Part of a small language model's weights.
Size: 12 layers, MLP 704 SwiGLU.
Architecture: RMSNorm before each block, rotary positions, no biases in attention or MLP, untied embeddings, normalized queries and keys.
Training: a variant of Adam for these matrices, 644M tokens, 4915 steps.
MLP neurons of a small language model. Each row is named by its layer, matrix (gate and up: input weights) and neuron, and shows model dimensions 0-127. Each number is 500 + 40 x the weight over its row's rms, rounded and kept within 0 to 999. Numbers have three digits each. A neuron's up and down rows have the sign that makes its largest values positive.
A block is one neuron, or neurons of one layer that tend to fire together. Before each block is what it responds to, as a language model described it from the Wikipedia text at the highest values.

Word-final or mid-word pieces containing s, such as plural or verb -s (turns, fields, reduces) and name fragments (Mari-us-z, Ján-os, Matthi-as), plus "of" after daughter or Secretary.
L6.gate10:463555500535440531555535439535536449448472513463500490506456581599554601490544520502531474513456433509502513510559440480528525495423531439475512436536480509557487511496563482470518470505558559494459528458488421525548553604530529486442470494479491460491511498517493392480539500545529516475514438475474486468533547526457484483455492477460546526574504462510568468464466549512487566510537
L6.up10:506517514499537504554533488480475501494469530531460577492454528463469503567453446516527553425505496518462434475518477565515516498557486475537573553547484467536546448493518519532514446519497563464510540522515514402586502542467492520488475568507413442450446508497516486432461455492459476498465481463463532465463427424525461508523487497568495528509451496487522497596576528583501502476529

Final word pieces closing foreign (mostly Spanish/Portuguese) names, e.g. Burgo-s, Suár-ez, São Paul-o; also a word-initial capital B (B.A., Brush Creek).
L3.gate9:438465443468426524545488497515487498542441534554545523543498545502470525411458541632523547571554456504447578524485466503547491497542470529501491524591522497491542494537520522493518455523499495555518490501492502502449455490523558564427479553486436507501422445558424546499510482494465483566409464448553527459484480480452451579465465548437517494476455440439506463414486499563506479506520
L3.up9:485539558563490490483564459496525509519475521463489560446534540541574549543520498541477476541534492538486472545475473494453518450556510518468473480500563510565481424503537446519484490536608505521548547564433536511489452551450557467436496472512513472499417451492562433457502452551412473540447489554425495512424521521530516411565456536539550527495502494468466503539564463568453502472479
L3.gate77:497481537497493463523514423455394562449500498573484508492472516473531518441469464502557495470410561521482473443464489514560526509479445472463557501515520550530535484583615579475532488475466544540490528559487454515470508475525520551504516478533559579540469514448476430516541523472487479521514509463540463485433478510467505521542526410491511582481439551558486505526489463480513592457538
L3.up77:496540485520477507510521436447518497501511500511478497451488509478469507459550443498550473479535543540426554431452504471568557539448491512541486532492451506503419459444558522549477463505528484487526539543510486544497509480479499524577520431495517478548559517458429428500483498479502521473530445516548450501467484477532440510551502437536566496482530522495523509554479493566578556458466
L3.gate121:501516493472452577516502484459495496490499500439493557494471473453442462475500457509571470524474456506511464490476467477503516580480539471530483528444527507556450560530455471541509471459531463479558576476474461524422548539582528482443552463473544496501453515474576452505573469516487584563537413516523495494535426481555594512522478411486489473497533488552500458463505443526521534505482
L3.up121:480541547554448532548481489425491500507430539546479548466461474547488497454457422451473477511538452453417549484463491506485523522569564522553537492460514529517430514472501475478517562597516473478525491562481514553449564503591543548514468367468472494498564434463511415535525452524536450547545491441499557541491507535531540507539503504492543556500496485484571447502442490515483491467487
L3.gate260:451392496509442542476436539480490530558507528481430478493491503485543500460508518473434406442455509432478534520462520578529504567473493489486456556491511394533500469476490510498452467471457464505493474499457457541478522436522528583513496494476434509498431470560526451519478508500476453483443494562473526538442472535482492509500447506454524510446536497495490552478475552482513527492557
L3.up260:472485482520436535426481519533488546589552480482487473510553516495599566416511584476468429485478507461483520459500552480475572530460500540461483492523526427476490459476526477482456521521464460500472504507466469528495562470512550550502447441500431512503392438532504551477488453505508464485476482488504528576443526556418438536480505532481520492494518493518524563501523574537536522478484
L3.gate342:552512483531472437539513514521474511478487465509448501513485531536451521593525457522548483486461431468465470447510452501490544495473529464479492497546505526641467519509578473491557546498491461445555509471448530485477536514502497543530410510398529467487470567554490490423494478569493468579457427497579437492557518470526502548430514518429550489540510513512536442464523505489524522459555
L3.up342:524553445546486515523500500531494473469498511505455498458512516584486549553518492525515440456484460461477570448534496459489531440451540472492478520547533523560462543476576478463556524536457473493439439430464486453525527527542546485505457501444540479519487552551464510454544447498451478563469424533564523504573517514475481537441511478499511525520466429542548451485491502432562458505513
L3.gate370:449530503460461472429480555453439522559479540453489446454479570479485503558533543543485482530454448504572514445580526405451502495547503445476517419502469509529470515429539513578539448512507531520438533520469488528461507568482487494564474486485474487512561451521481482551519485419506504473499530494460502499535489521557528497432527507471521470529538463469524518448508501517594520441549
L3.up370:507550428465440484535553549507569482391544473473481452483537486506518499433578494492481517554527506503524562530459528501512437451504538460554576503440475534526606431500470474508515516538531420537489454537536479521449537508485519528544447540471551512489530521481535456554454529455474523498468523562526505503563501521491528514570530454569567504385494523547499540479575573546612481459469
L3.gate403:476495497470456466552506573530519511566589501467517498515482564382475509544574490477529490468546443444522474521508465492483530472468466492383492441432489549438506501492468462516499500469485528501536552521509509503477494580480566560470501524468511531550515581474473508484452508500500449486485519482519519583514484489590493534501477472468509533447532467420486456454554467553542577505521
L3.up403:507513447515452475479516549472434457433485580590497597470556515520470503425540474495495509443470435511456477497501541470559441447569478575512510526476432458502473487475506470447508486489459452466540510541601537485434491476445453482442490519525492514481436480476490461522503505503564507507529477482434463508478518504507454506490537512515481483498564463500508496505530539482487477481545
L3.gate413:466530439511464567557476409477436571480447495507564491521536492562494518517509443519472491533459520450497413489510416425418504508437482577520477542483527529472457542448463521530538431498516451495522546467472515562439540466520496593552467502475484493426507497520514551455541520542512466470476444468488417518494524531448499576528469463481500414442510539587466542544465520522539451488470
L3.up413:507534491515502458520431500452560513476414520485503545502503472577486448467523526530568484475522476529489518419482423430501569495369524533484442551535498528525497484477552469507503476524522502490489560542526458466495485494533535520469457497541510468496541475483579510498495378466422484421450526580545512503469477473503456473460510482557542479467508530516548442520546482516531488463468
L3.gate433:524457516555453450506520487481467561470425473518521479520416569483463452503519494499575502492531465551461512510532455456562512505526519501477470511528456499468510532480540467505509539522501454503443539585497500465462562517520557473489528602455404436470504466412443536415490603499494508435479524477520443536503409453597533466457462491507460471507518439468510558515478496498564518512526
L3.up433:483449439471495519489490544476513493484470507501524491585507508552500507455541410517553517461456450492467436475440519453555487484482424536476542494514447511487546538477492470549510504544433529514500510497506530449420539509504493483483477566471490530501403508495458476473464515470528506529444466455527443488529451472413515523465540546490513473514587424518511565539446479566560530490558
L3.gate434:479530476498505510507551455512451583470437504507518487482464519497477486545556507445565523476508468428495470537485580504498523496476470545518510441540475527516494497458531460458622622557472476500535542439468497481432442504403515489520506537455463483475455462493528495559454476555532521545496469586421503519491493492512533525510487521429516468540538557492501582542522538508466506417562
L3.up434:476508532472474548524469423505447455479429510469575477539457465461471512521461459457531499496541418528499423521505474508521572465595492494476478468496513531509518563467530482512558482485494446502517469457515491531504520523623483544442455474515499496484500432475520426517562446514507474473483502477572474487485504507514489555424519494468509415504553526586481550554383440461449546517510
L3.gate447:445567446534407524582466494518477511490468467536474490533510504525533520408465528512501514486528434392523498485483523501505590502466503515482492468434566473466569504507491455499511525470540445486589497510555552494503538464456552482492496422487487508545501480482539516542511506476516471479501504561551486570498479524530486499571492419491537479514573498455477445459559528587464606508510
L3.up447:482492493469515400487508538452515537426548519552537509456504538540535566466493525520546464498479455409493562472496512524506496529482562526519380473507545490522528574530459486494521558504528543511466574488444501511523495439482480475534451428520531539455449458512474498528513396531557519467533506484572478523451462495512536474579539482526476522568508494498460503373458517526534513521557
L3.gate480:488501486520395541481461515550552563509421505501473494510465540414484542543540497494522540452536415463543477534471523430517493566491504473481506498487531527461465479538562524451554489544520445508548526504460449495433552466482507582415478552423514497500495526513527529463552488541487494558478470479518564534532497456553485583484501477442397511530468542468510502515467459549505498532474
L3.up480:426523533523458432491540536516601494494523457447493493491505487450498501508564472572530452428571484539535480529491486489578496510452509504544511545540626467534487558469476576495454473505505468535458506536483501501468547490478583555427525553496558524480464478508508525512535469487527494401480505426563449531506528502527484612480507443479457580517484492453528472544502532504557485490490
L3.gate513:524505473540483519491478432505497468486457495493522468534500530514523517498520500460558519534565574441466469495506461472564481515447517481502494555477520476492441524456477515469514503523525578489441552531576517476485529503468504490526451580574544565533530531457546461517499518444546509468553509514524454514581517519478510494512550489478570511481483525440432564503510533478536497470515
L3.up513:490467432482446562505447552547491494479505491522506513568468500595450482527518545484494529551477557476514459577476544491500463488519457536455490513542486493542525453396457518553576477502510557507504499432544494510509549488449451514523480468549521451505532457479542552527537432499574528487457458505510557503467426482513449516494540498508442451504510501478482498533491460562450536552555
L3.gate584:517524538541401452498436488450485471456509504470598565572520457472435487456523461524552543579498468482542529502406462472561501479507506482511543543509586493515416461549443501442458486457563432478537599403569453510498577451515468521478519513450444505428463488467536474444474468541525486406473444455525536473462498468508498609486484503527496479563480537419478471521474479486486520480522
L3.up584:574540485476492539529506503466440493512487418478511518537465514530459567480554452492490470486484562472496491518472449492478532439471509392476580508462474494473389446440493499450419433414459535462482490507503523499448540469407469473519458490475492449479444476536557487455503449459510467514526488497509524478493590442509512467509480524493503522491527524498451495500458466457513470448565
L3.gate672:496494437560515589502440480554487578539472425429551482549549489504510499454480551514459513477512498494502497462527397459504485465468499539521450527467510522467519545456460496495542405488609403551577537529413576484534518502506509526457421485535469484494488525462525489426517540499512428448439469531524486520417448505537468508510454496444551499490502516535554580507537558541430503415527
L3.up672:503526474563479525521473466521483480533485590515553587525489498483500471442377493548543542460535518526468523405535478565415522541515485516567536511521550565517547488494532474545572481545482445491524557527473505535510486495474543475532466437496509492516565422482580398465526551520498478547461506528470483502482510478531487500492473510523494569554526492593515502532513480466455449470546
L3.gate688:450553498545574518503538473503474472484497468458534574530485574455500567480474523593475511542457457496511484505548464429527489490528462474436509512564445504524456464517529467522532498530520522506513472519541567478508539452483465540430578494528481507552479457537561475574389441472514506574448525429537536511509497530553463544446488506509505557556535447405530451520455458533603526463513
L3.up688:484511567514434537519576507481509548465541457469514452498556494514528577473533547509513601509566487515502479501459523531531527412480553556414526472488479487468501455558465516559484455514590506526562572457552462551516478412512434466484509514449495529541516496463493492510431439435524536506470487496457483538489524506474410454522536433507516460506521585561479481481426547555542485509586

Closing subword pieces that complete a multi-token proper name, mostly surnames and places, such as Car-son, Hart-son, Madon-na, Can-ton.
L2.gate43:553477579412439558580503447482464512468555477414501503496475563527552590531515486490565581525480521520572482499436474495571538520456469521455388525538450466480420540511512513518482507442520465502535456467501588527498472458438517596454556516471434516551495488543495506453547584423453409463510448547521496502464452510550465529521496498439469460560485452477477470510509471500438467469464
L2.up43:530470525496486506500485485416511465521556551492446465509506498573457567524542569492510480417483524470472525471454590551496600555522528386448526558504465416464474517458446518471524561527465444513465478502543531475486457462460528559520501490499473567549490422493479515378489487534488446488483511471440442463523546561487470553572498477508481526533470465410553522464485516489459592514533
L2.gate458:526521479427466488582531399463545506542464495522463468493438540509416484466555529465524513503508503515387513570505465505438537494407487470460539456506434537485498483482506467511501485555492459503546537515509585478454475430457542557501527460484457496518447480491494469396496516443534494521574566543548552505525517467549549559506524521421445471514456522509452477470509460559492519434516
L2.up458:557517584499534502530483525507509493583493482512501478427457531483498511430547500629529434506458496483490462507537437494531482538457556478524486525568535466414517489509521555536490536460426498490512512467512453478484533517468555532496543461555504468574538520469542542496461454460452482569457515573474443525547551507514501542493433423483466541529463509462529408427495542480584442506558
L2.gate538:547532562512503465492517482426561476517493490425522430444406558486482525482513543491552461546592558462544475557432479463508563498459471513499543541521595540533525518507493471572543596533476528514547576487579502538523481493479559554480570476541544494529501495545455496467535519489524496463486562519479539501480498458538437485568523523505508549489485522510491460432541480507507527462525
L2.up538:424513449537498513464546504451469498428447537504546547501426515467439512466461504504499545532482492452519551473473528485464456437532489503520528393519477522462487502477507567550532526541499543462522550478598404517565504521513544494426549485494537546469469524504508499505553502494503490500421517527534475492453569490460509473476561472514526505558507590521439457470510549468502454508478
L2.gate642:470514557502388485521543451467453492494527528533447499530479592482487465513502455477557552475461531554541548519518516507488458508443455452468491515449437493444469503462451488431458535527508452508568564543514522515515425439469533529470555471492527406438513527483477423405505467469493502581523549523502526520489462465582584516526512516455456461545447479457560475513442482535588536497531
L2.up642:490341528591433478507543479509539518498463503538461530454567524498525515436578505520493486473474558545576529436504522523552477531483512479520444487465508491509510487543519498490460525483520486478540506481470481545491507457536539581448500513466485504525547428506493406458491518574425490554522461480530468476503422515470491573438530505484560503509465472492434440473500556597575426477422

The letter B opening a split name or word, as in Bizet, Bournemouth and BV Cloppenburg, plus some mid-word pieces like d, ud, ed.
L2.gate13:516548458531519482501535459504424510503519516532511488435498526468464460518519460542484438436456515526493499523500497423401470494483515522471488503437468552545545434535508464345515477547443520466525459478535503494538487510500471507472509595486542444469565576499462505493407527499512595534504563534453523490481405541519455545513481530517445493433507562442427466451516550466478469462495
L2.up13:511511562465456561478512476461554467463475490487535520491484615508483527524523508521593513619508529506537572454557465506506439426498560504424528478576548490522536460561450544506485440550480474517483525550456574518501445501520449501475519566465535435443436454465525437436535545533506463452474510476488498501490470517505486528476562510497503479521518489534475541522449514473543518481560
L2.gate144:511519459569508437528532477493453463448450466540530534503490512481477483516571417468557547507491482509482513513522509448550576512526533433498458570520564520565453506568523515517459436480515532509539493484489504585512428537432488496449487524510477484494506496509492537465450464530566496485452493483452548550579563531571480552584481498505465559487507544531502451530505498551521521493524
L2.up144:580487485571490492525471503566430446474551489486632490466486518528505513471503495485574512552439491452529496514487464435519488522500579462454509500560536529510450477538471488525524507469505533501490559513444491515549469508451515499501446505534541480505473491520570612476463482492533537444457423456456449519539529525524416479521484466445463511395462575482511554455498503467474495445485
L2.gate261:472499486603398489436565499472510449526510449534573553467502523435492453411508522517561524540464501522462515484514529492547488424500489373431523465540450487519576519570509455538543527538497505486551498492522510490510512498448490479516481581545510583538522464552479459467517567571591481509478484479484512513433488545481473502512496518459521535540493548628496479544523507488511580481489
L2.up261:548548456527482564565515548504576529525451480529490459504545466496518479550500517421629517435428528455542481438466494499484482482464509555511397556497499543494526475432488526421506560473441492481517526523432490491598495503514496503496453611509466455549514488509513545530465487477561542486511477491474481536487564481552414484466509381482492519477495476471489433525511515563491473431476
L2.gate701:506548498471450478509525495486547566522480502526480517514538547551455471482550465475522582517537515490556515556431482498615546470477511556498480508462499466508552523492442462508534464429520469470569566566477535503489561555476518524473437551441509489468586467504534523490545435450488585518466488527511480523526422540550492497515571476452490556567562541508551506518501480551479495467564
L2.up701:473485523525430447524429507511523533560487483549457500444502491499469485538445517517478519566515507534493451486422435519495507493516502507440476513455498428442523516606502538491480464444478464518543526524562425502614527512453486487483465512494510534534480501499570541533541462528490528485470541523425487459438499480480428487500514449481497524494560543543510517487499520488498574526506

Second or inner word pieces of split proper names, mostly foreign people and places in lists and tables, e.g. Xu, Krishna, Padova.
L3.gate53:524500538534503529478551526476459486503484515575492535514468511506504546445516471495472477555548463495511562559512467512506466469500504433597463569450516484517512479513529487519499557512450451471497570444469496432524509514556523512600498455444442540552480575506454482486528413433485498417538521538460554505551600494490437530483540518508525499442507576462497554563572551471537524468535
L3.up53:546502574494478511527512441463574466487541459524489499457501473482423486493562497465509578554495454560501578575554552484523499438543458433508410472493466489525535483525447479489435418486522478497523484518566525508474448480486453451502449479423411561498544585530455469480503531444528546498498567433493513490526500417524514527476606540574480550497479536564494547487507516424467517497518
L3.gate61:479477448470585499535460465498507401519525514478540436454489595532514479552596500458492507489488464538508491497466507485516502523554493486464520394527520457463506469494466537490546507501545496523450470538506511515484462501583471515528454525442490542529438483506494586418465572456577501544508532538510481525502479481458545488518448547427486530517511516517471538474497561528465515522516
L3.up61:482461441527505483535461555551491435534513510532477440472453504428484409458483531528489494436457455525524462494506510502476538491471494479535508488512461487491555484528471444479449532479434490502519534511586526492412470481537482470535437561451464539460503535510552586519456445453496494519457551533575530508519540477518498437559455560449460488467525509456486533486498533453532520477532
L3.gate87:505506452496454529529526517477457503412487480550480511487465535507470563477504495557531554572538530505448526449463529472494424419481493466508507448602390555466545468486507466453513519487484515493440463562544498507519453496503462504456452492515550578509558456520517480495457511520520512443517475483596518484500571509485466525485498444515561492532517483489506456477557490463473460463592
L3.up87:520471516493497542536525527583442511480482516461515435513468499507498491451455480477546467495515576506559504521507452415521477487491496572488514485472514466504505438504448541498492522549466412503544503440420541570477431441486535486413544504452549525543481465470511463506415512491614464495490506493514516501424570426519499488538486385471516506532512481462558455480493513491473475467529
L3.gate113:536521475467436469532406529498464565506530488470473486535565520528481436468465498510471493509540455593535401530478447505506479574471469510461618466527496488528452522540504490560493535515523485526434551503463509559454499440457464481539506583485527592510495503473506498385446473464516581522557490482595477486518494476533526469516432546552455543575470512518456493472442493526546577479562
L3.up113:476446481539411523516480551480469552499481519446463533537512571504496462512429524531519451522538520535469517509549472509476510515529439463492537453541526491445501435498426442532476553513468471469497546513478512529485489488505499502514513623500489571494436479514517502514481423478508468503445540492424517517453413476507562475458444580545494469548527513469583523537483483473504565523532
L3.gate145:531537497554553472534516586510510441525541486569510503535502598468523442509434512462480508584505477504537462526455491479521467483405501473497533492528457471486502422498557465471460484481502563522515484518492518517526468497429522514581480531423534594483482591585549541463436539444458466547532506518527498542580499503485479493493466526463579504449526495607449526471485530512512454482498
L3.up145:575487564465496502517552494502585493501538446516494542498444522498544500536431544420530558475586493490501476554533519427485493427472470468467488504520534533489511464503545513507482513517492628488480512422529435458447475446514445514482526436517522511539496494557493470464463518502541494564541540474509434518542479440492492501506470510475544478428472536526447521556489532458439548550485
L3.gate185:487530477552527502520471523519504417519465547550430492486544515514484486486521509483477474451516425544473555475528507495474504523515459465482501399496485503491490513538464452508540455502510465545492465588501573496467523445552515473503477466463461545418453540594518503463471465470486536562488534454597484531505565461516496501540452498489475473480561492490496593514486540512451534526478
L3.up185:449471580574547520390428523460469529527498515525422488530531575522503452465476493517532533476499496463458412477508511551536480496538472496447506424483456498539518435523453476522481434489568474532550480531526498581514503469481495565489518550471525537456438487501552498552477528455522573449535487548488482517489532490529518495509554473536528549458445526556508581482534477478413451500501
L3.gate188:511472519500388498591496477472477520436461523509505455461477527469475527594450476495553457479527479466476531492442586488466513496509533458528478489465458512493517490472446544487536507495535464521544467548430486481541495480471544479510497465453460493413545442424494514459472498558426543456486551422536520502470456474499551501468453433490497485491545522478580544510515427461517529529427
L3.up188:477516448544583532517531557487519507433483428468468582552544442447469550501508523487536453501492513540470502410518460464453497526495520547571543519480490557497529446556422466497475521593507514502521490489454522442523439512470596538541553463506450530470574541490490508518450496563459551475447446478501520472528489463450550521422566562446507431463541502464496510544528479447534459448482
L3.gate219:549515575461459510565548480492449473542499487508459480523497504448508548499595451526505549484492458541522500482469434532476486470433427430542406526507511517503459467520478467513519541502526456451483512533496510477459522424477471596501480498505457523530528495502525493396504496460579514499528483504477439452569504432568588461523457554426443489515517539455427470476465502535506476472498
L3.up219:521534578567485503578562476496539445513529496487463532562511465461591526512537507454413556492477455543465526490445513561562498434479536401521505481490503540516508491510454525517496560534506499476582465537513501481513568468486493533557482407499420522538454524503495522497469476456517539509510506563430485499530537494521552511527462472486400528479482477514439479458518492513475431498535
L3.gate321:502442452494441456550543440490508456511550478520493474582532546526457498514491439474490548562595501493545420524489496530506498493560531445455630481429492518534454495556510487562380480447507489519581540502472470475497498519501532622477493455439465481485481471497495431502476566475488523496485502474554509502536440452472569583511521401528555533455469554534487500449510505506508512560521
L3.up321:471458529405433473516505519546467478448538488489443430534365502520511489492480511481408464589550486601497460512533509545481461519529437496498537581492566519499466518544483533406494519463535549532460555482479512540472499524543522525539462549512487516543522528507479446462496500524592524507488530584491468491543498468563495559519428511518516524526518507499572521472514470529509504463450
L3.gate350:501528499497446543543515475447458537524466435508515448489502570515493523497498513461620534574512487446501421601484521471551500563453467490466469519529519505530546488491472483519512546517514463492624547480474531486459513497486551565520523513459456487504481497509497531444496465424502489528570525570598525511558525462538513478532498482447506501585488540492526436440448506543514576506511
L3.up350:481464541525468446486504502483558509514532440465495461438466536562513545432520526498518497503499504531507460574495479524497508540387494470584419545550555460488522481464451485521533474491452492504505572468606496508555479508472518531485516479511413513555476450496449480464500491403451509558529517544543522491462488510495579577512514533424488492515477461461495516481502513533565482510526
L3.gate366:480433567529503567478426545450528510513554479475485487545389509484452505529535529514535469492433425492546444523560450529543470545446495441522475447517536509505526471505448426487437479413511513521496420452466549485512493483558514485529519453546424517508478501500501485454416489547495560498498475469490519500520492473552437429485467518453559547507552555502512549471558491586461469533432
L3.up366:479471545502551548471467600534522517541524438475496455562429515462536536549507521510523488447405487457573474589530472532532462480438446532468537456567518491430539482510477444580492534484456471519539513467485504480552487495546505543514467501536439521513476454561473492431466517520493469456548585549446562515467488458518446466447445520494566587529526517552556419468612510511469491468506
L3.gate383:485561414456537491451497540506538462509505513516504503517514571464473499530491510536524544478472417490505453517493540426485470492476553462503464496513374529502482470532531460460466449479469567540550511545494498456478495503511467500537531499520539544508439525527541558394413511446465567516534537526491537540488495463598555445515499492460462514461476533506492449517538441596484503443503
L3.up383:501567428537524460419450534525565461501511456475507522465517515471489512500508515557529531526507486511510429525477469497527493496534604507567480466473457513503576494511495445469474449446461581516528520476517523447522498489513502484511496423517585532536487510456511527456433453433503509551512503476473474550549515515533519464524514497499422481430439481539500494557498482563413447490536
L3.gate418:490511521464483490506486538551474536546435524591483433530421607447473553508449481532557521491527495460502429538453573487446457495467425381512426431510487535516525535499532416486547452479480551494484532551474564457478538513499475586534464481523471519511527543547550450479460549478544504596604519492605468485514485460534581480471472484460526549549523544430456526484538451499486511492500
L3.up418:472479509532508466468503575514520523474481528575478523433481522500462514500453529518506497462513527511476502482516612549483489485504456402530454404588448493447572528487468443433556479457559542496509467505501499494559567492508494507495489453518479618545585530486528417519451503420527458509540557514512507424520530465467553474437532499501586476482481468462461536463490489455440511446513
L3.gate426:483459413509450482512524494498543572536476549521512454452546503439455551415565500556512513444460433442427528574503489476525543508481511461501516472476500503523512541552520489518424485439501489508585508452444519455508539514582540559499515551506485515527477459452523497533495481396516518540529479528506466553468527481459462452547387514448513536524485476476514478463433503519491527527471
L3.up426:522481474441519479522525534471452489539533474494446400440449512469487471557454451578519446518531461507510494502469613453471515503520487457472449549487501448505484418517460579496487417545506481501508511541503492481451501440446544506429484481530437457492536551495492429489438464514530457449453520473500484471538498482530454579491508476437525428442573476525515508482475446522525567547457
L3.gate451:475509465477519495435485513496452492552501467509500443522570585479415569485452456526433439488474480481520516555501538519485493493454520530440475500457476520550558510477549467596524456568469458444586507458521480469562533457521553539457517512453491490490469478504551481496484514471520450490510547518470528534483483533532533474477504476542609530436540544544496503537547491473475531489535
L3.up451:451477568453510471505519547529526455535608458460473544511474513512502507521550415490480485529476511486543481460494518530485493429477514498446426536523561478581489510534415507558451540534461443511552412451452506484536534544565481540482477498508528508475493521521465499522494562534509573508528481539464547516536524499512544617564498535524514529512505451480460502466500517396537525468477
L3.gate464:502469446478528402473476597556578420472496477507474487491416598444536493470458512497535480480470450521512475495445520520550531514455465494601447516500505538483486416525495470493569498523422471500502530466465498565476464486476500537377532539482490556487490543566524459500489553517561504431595535524449425552522481495544424498539535472495508550537476453517477473452507476540530540494515
L3.up464:514454497541461494492450504489493487489529507495548513525462458473570577481498520486463500554496512500502543527453455448508522420555527458430498431471468483436522542446483478451480536500443558526441466516483519554510535525434569483483533534553454566521502512490518490492413381574616487477522537518537489504486542465463471486479524563522470557530462475457434525508496517479505574435531